Part of a small language model's weights: MLP 640 tanh GELU.
MLP neurons of a small language model. Each row is named by its layer, matrix (up: input weights) and neuron, and shows model dimensions 32-127. Each number is 128 + 24 x the weight over its row's rms, rounded and kept within 0 to 255. Numbers have three digits each.
Before each neuron's rows, "fires on" lists the tokens most often at its 100 highest values on Wikipedia text that the model never trained on.

fires on: "20", "8", " household", ","
L8.up319:113119088124148134110126088119174160112134099160114106163107137126136135136123156095092110098143138145171103119112119092073131124139048170139134135175116116108125116134109128158129149145126141144105114126113126136127165121097106173102129148137110123129143191093076076156121135166132094126

fires on: " ", ":", " -"
L2.up204:139104102135148076160114100145150135091116126104128161122169126097133150163150141134145162140121143150146079128168108126123135131145093156125094136123185120096119151119150140133143141125115182155106115092108096126124148076132154106174130138158149102153154113130143147132161157130116120122

fires on: " United", "'s", "ian", " for", " first", " professional"
L2.up508:117139064138093094165107131113103140151112113135103142116153144105101160129125126193091141139152157141052165151114102157101147100166124149173103125115154137134128134125113119138126090114132141142058096092126127139127153113167169132105116134142141133141139102159114108115139108131128142117

fires on: " —", " occ", " having", " pers", " has"
L4.up228:144151101157164118131092119087091138149180171162125131145121146107117131101140137127110136134144138129100134136094129143124105124160097063119127156073148102155127148129132137128131089104085152165112135089137172142119149114152112082150124125120131129147156075140134138163085132097172127145

fires on: " The", "-", ",", ")", " |", "The"
L4.up371:136116127154108139127133113121104164097119083132106114096137136133135114197158100116085136128130145144099151118130111102145120118133099166170110130137102159109096111103132133130188144146132157155106133146067098154115116126144149125157147120170146160114143120110104144091111117143128112117

fires on: ",", " |", "s"
L6.up180:142109140132127120155122109128114161104119122112108102159130174144105099186147177132136128115166144154062094122133134145111143164145130132175095145169100140108110131113124138158137142162159100130119134129087107104105146093166103148111167120159133128184133149161129110132093109163143141113

fires on: " |", "-"
L6.up479:139176107107136117144107130102135135084115164146134122130085090080103127095159164160125119129156145120098120123133080093135156145083114150101168157099130151099103139103121094160152155127132146112129136145115120133074135126140102071140146107162143141175154123146136117160128115115100144099

fires on: " |", ";"
L2.up70:106163121146094085154097112102144105115127110117128116107115129085121132127167186164128113151124150139109112136110112155168136156125122138067175125088181169164150120128145142137136109143103155150105116080147131131103156085163115142189136108174108114155144123136137111161116095145103087098

fires on: " |", " Votes", " "
L6.up328:143163116143160131150114147120118092100139125180146117107090141091123124085170163136129107146166150129101135127088096106135126133069144127107149146088132184142087132138112075132099160137116150096142104162178121129093100126121155100123154132116145141182156100152120112141120056118108123096

fires on: " to", " in", " ", " for", " as", " at"
L9.up156:146125139160173100113110125111115141138198150087113134125091138116086183150147108103140146146116158130093103116122129136160139110119122112144131135095117120108192113104097156103140096112101167116107123161141096117105119126111139123128117117163142114144137129115129086157157122133120089154

fires on: " p", " v", " b", " S", " C", " V"
L9.up247:117140147144122095127144092154134134150124140092119117099133119155105176143138111098141117134109175135166110168145129167130125089120095119141104155138157115145157134104094146108118114073149134134125149122121108111120130081093104131169149120151131143102205091118139101171155079171150117107

fires on: "\n\n", " \"", "===", ")\n\n", "."
L2.up369:149142085107202112149113132115107158075158134077119142150126128135129130121169149128096128118122156140115105118127125140124150117081130124112059126110164102082102140140121208123135147108133152159110130147108082114101151150112161124110139102159162135143142073124122092162094135139097165164

fires on: "\n\n", "\n", ";\n", ";\n\n", ")\n\n", "ed"
L2.up317:121145122153154112117129165119087162099108091112124160112129106099125158123182174109121131132110147129149136071145085140145173120104129124156107167094147108132104131111113156119132118102140128092104106163095098130122119133100172105109146137148124125123137162117117143177126118114117164169

fires on: "it", "at", "ir", "ac", "ur", "ar"
L8.up627:154094114112119112141139098073113142107133122144130107123088128100099143138120101085114106124131156130155084125152075133098164129115115146150142125123135154165129121121107133120136129149144133162133132161077131102099130129121137152093127126134105141160101201103129089191161123143156119104

fires on: " with", "osed", "ent", "ed", "ub", "ensity"
L2.up143:153130174129163123126122124134150132093143139159125162149089161110121131126107152096105144094138139162139109154121137098165125107194149139103103106092079146127095125125152104125095114148113130125117108137122122126126135112115103114130126150102087128199134146139124133121180139117136091102

fires on: "20", "ac", "if"
L9.up408:128129147148152140092146081113116101124148090139126175109111157123083129176148135107094114083158149156147099124136113120125152120088093142141128125135135104144102127142111125147139094194191162127091094121105173132139140135106192160156135128127133147125146158107116115168124133078111132097

fires on: " /", " m", "p", "ap", "m"
L8.up173:137140111093132155124138136121116119114128109135127137147105126134153120167150111118100116116160185136119128174116121146138114081100108157169175141134113113101152106139091121136100136109159122151125143096087132146065110078075144104111164102146129154148125126120116132128079136163091145124

fires on: ",", " of", " Al", " |"
L8.up447:113129160120124144123139082102082138166149081152120120125131190121127106154142143155112138124137162118119100106135089157116144109139091116132088129109106124116103132104080140161133163141149162134082103143080100136162108104083110112157107118146125131158149172098094116132108133133102080129

fires on: "er", "–", "'", "19", "ust", " She"
L10.up324:154141132177123130104101092144129151113150150131110124122110099127114134115163110133126128169131153121128119116122136147132166140133145104150112127114102124132148105105121114141136136117143151104099149135102062146131155153118115134099169072128138182134132130100111133113133125203128130120

fires on: " of", "om", "ing", "ific", "ic", "ost"
L2.up586:129147108119156079135097136093120123085119110119134114095104161134128157145156158150123118157148122157169147100122116130149103110148149095146135103115125090164103095086132076121120135124111146120126140151124155114124100092151084118100131149161130156135126146128092147143154121122136187103

fires on: ";", " |", "gr", "isl", "our"
L4.up341:138161129122128107164109112103112125116115133136128131093113107116138147160138135149127109157117142088142098087131092139139129133126122132089172165121135167145105123117097129133135097138125145080109114119139126126107156117158113121153132080152142125108142129126096111152132057141079114117

fires on: " that", "om", " prov", " which", "let", "iss"
L2.up542:185125142138153122109124104130133162092146113135122123127103116122170166135122125146143135121125161146103127186157126171180141129137125122107125144121139129112157072076154143082117115099147140089142099133090113125131143138132140125135156077157079180158148145083153117119136069099122110101

fires on: "-"
L6.up248:131105131154154118120167114129114168102141147100100146083138130142092179122131104095145133133142128161148093120143068109115180146090143124116097165092163186094117137115124084118173162102117160127120154135082082106111130104180144116129170136120140132113154121148095157156179116130106147179

fires on: "\"", "\n\n", "/", "ym", ")\n\n"
L4.up202:156144095134088096126124126104136151127108129154114133126084161135127140134125101135091122098139135145054138148130110099135136104119152155165100132135123167118161115170101127167156099119083124115096154129110119132127139116113112105118122092129083111166104103097109130120126163141121128125

fires on: "t", "s", "pt", "y", "m"
L10.up439:182100113143113111146158111144151175121101128145136130113128152168074088152137123118088117158153110103162118114128123118113126105121117134118137142150125118154167098102123132161171146129092135198175141190117135095110085146149137124106132075122097115151132114154132135174159132087131082135

fires on: "==", " Mc", " she", "–", "h", " She"
L4.up506:117138114138135127118113101143101155135112136115119177121128115157066149168146117110143120103138127128130137103136128141091142141147123107157114144123088100093116147100076106108152162108134116146112135139100059094118153141133143095102169097123151153131130136114169126113139134159172117141

fires on: " sc", "sc", " Sc", "==\n", "-c", "G"
L4.up24:129151132155127135128107124147132132125122116099117123122108128153111135124106175121105126108144120151148165075127111125102134123104112102151091138131138116038123111113110113161162170077126126119135149115118070103165130137115126162172120110123108133128185142140203175137134109124111119152

fires on: " has", " v", " had", " p"
L9.up491:121149120119124143126111148145137137139118128097128145095092123144115128125119114151131115183160158121172109117110130150133162148157133160124125128126114107091154142104126109109099173102109126125142187084128101093107135108102101146137169112134107149119202130150130097127103096194145094096

fires on: "C", "B", "om", "M", " N", " st"
L10.up410:150142165121123127086117132174140166121159124101109142116110127091119133191143176103097127128141093136123153078100119129112165148177145129138097099106127143140140114124140129097134170133131119123118177088144110104147120117105133187148090115132068161161131131136159104148130127118179118092

fires on: "-", "/", " co"
L4.up456:118118154175149137104127113179126116108119149120127173117116167146124170117130145116148154131130145147116117099128096113093152144121142117112115114111140109084158138107126107068124147116164161111102136136067112106103158132193100092134138136116127141096188137125113121156169122127101130134

fires on: " to", "–", ".", " which", " that"
L6.up211:150106120130165130134129119107144173088154118062126130124131113120149143143171137142117119112141143131095145126163141133106105097176125117125078109133147116142109095081183153082133111083139149120112106124099093127129102157147199148109154135152113164117098163125130098142152135129146167126

fires on: " |", " ", "|"
L6.up14:111145105145132139164111124075127127123139151117136137120112140096127143103133143113118122122145131101117140134128088101163166116061154152177135158088183172126096121145092076127147150099126163146129128141154110133090119131151158057149170148134135122156162116181139090137160111104130122113

fires on: " of", " Con", " for", " United"
L4.up260:106116109111139129130085087132099154137171147134118098115138160098092117140142111148134145145173122141084113150106157159079136110142114113134088142075126164135150100143121134137148089093121156180088105128162131144160142090131126123167106156114154143112107130130154153126104142133137152137

fires on: "om", "unn", "ing", "ob", "ink"
L2.up624:143116122109112082130082110150129155120137123129134122140142183089145161147136164139141127157140112142103125128136135120121143168175140093113118131117095132142134118112125113111125105116121136146107141139148122110079112075164169135141147108149084142155131110143093160130113111121189146118

fires on: "s", " p", " un", "t", " ex", " hand"
L10.up286:165084126138131047084114130113149165164168122130090129144135114120120120137141174137107131118125163109154117137127157126126116116127135134156105168137158107138172107088139154138135151128113150181144143144114140119113127136127101104120119081122083116151152110117131090175169109150115121140

fires on: " from", " to", " some", " and", " either", " both"
L4.up287:134136146155106131126114111134130145121142080139134133108082145086147153156180153163134143139162135135112056120109129145122111118144107091138162142118127132133090121118154128109170125104121169122114069120120152131102110115148121124124137115151141123164107110136126121135112152165115130110

fires on: "20", "ad", "ant", "an", "il", " Sur"
L9.up562:099136128126141167118121096144117134152157108157113112114154135056114081172142129102111130092126133129118119092100100109134191136111112097142115143106196179116095124141107134141130093122136147145129101150123118114101118109106129160110125097129131170156133162100102102124113094120115113149

fires on: ".", ",", " |\n", " |"
L6.up250:160127155131105135135077136116132138151130086147114154143134124127130121133125162169089135146161187146167104134126131089109145089162109137122128142101079106156131113119111146109127107136124175123169093135104127182120108091080118142125136093155122143181149109138111100134103132139108115087

fires on: ",", " |", " However", "2", "3"
L9.up154:117152153115100138112089129107110153115131097138115117149142158117110129140144152150129148102161147123109163061099154144151108138169128156130130151136052136128089169121119136141146130141108151155107095142142142129114145113104142112151165117158146148156141136120110091106076118136128083080

fires on: "',", " :", " -", " being", ":", "):"
L2.up511:116106136092107109132080100107148098111088146098126184107134121149112130150130152113126146147128154119157109115118110124115103136150125144110154167159153150141116143115162121107143155166094149111085139076158098107113147114140093101167088137180148151120124109128130174150144152143128111117

fires on: " •", "oc", " Dis", "op", "iv", " dis"
L4.up274:148131080173176108159121113145145106068115119150113128107124117141170153156140141140080121151133127154058168098142099106178130105136098133143091126122164115091086114113122127149140110108147117120104114114129108123138130117100158156128111100125132147123147149095138134136187110140114158148

fires on: "-"
L9.up267:108137142143170112134144110121134149148125141114115117114106136088090146103126093093121134161164138144125105110123126138108149145145162114095125145126131107119154121102139091121156130120163146155160134171110092130121167103156091113150139133118097137109163120126122134154187114135109122144

fires on: " in", " of", " near", " to", " Sl"
L10.up186:117118143102079125123118084141127178116141112150119152098152128131134150126171150133117121162108192136102059114147110185086115134087119122131122119109127120127104139113103122133106118157113160140098156158086120121123115117138129127113059127104140157159131159097128116080120096147105110134

fires on: " in", " of", " Gu", " at", "In"
L6.up450:175098129126152065129109131113115171128161131125113128094118118109133173142148102114128126128107137122120098115123105180097085078146104120132100180089118136116133126163148134110127103116081144177104158145118146131140100147111116120132114130152144171130144132090128126178142124127140151136

fires on: " to", " from", " at", " of", " in"
L2.up306:158119166124092121153132116130082141077153122090111096060090109112134173145113156153140130136130135125135090157147123197128120135107113111150084127085142159136105111150157141125141136110107158141100123148127161125116122142163142161135098127101140139137143131127139148122104127141086170137

fires on: " (", "\"", ")\n\n", "/", ")", " player"
L8.up636:121082102135120119153122115136138106121112140113102171143107123109117157158144144129118110126132149152103131124119096134128146153142171184161131101121125146085138117134160153127120122108116126082113178122135062096113177121131103150129130131137098157179129097142136128132156132147128095137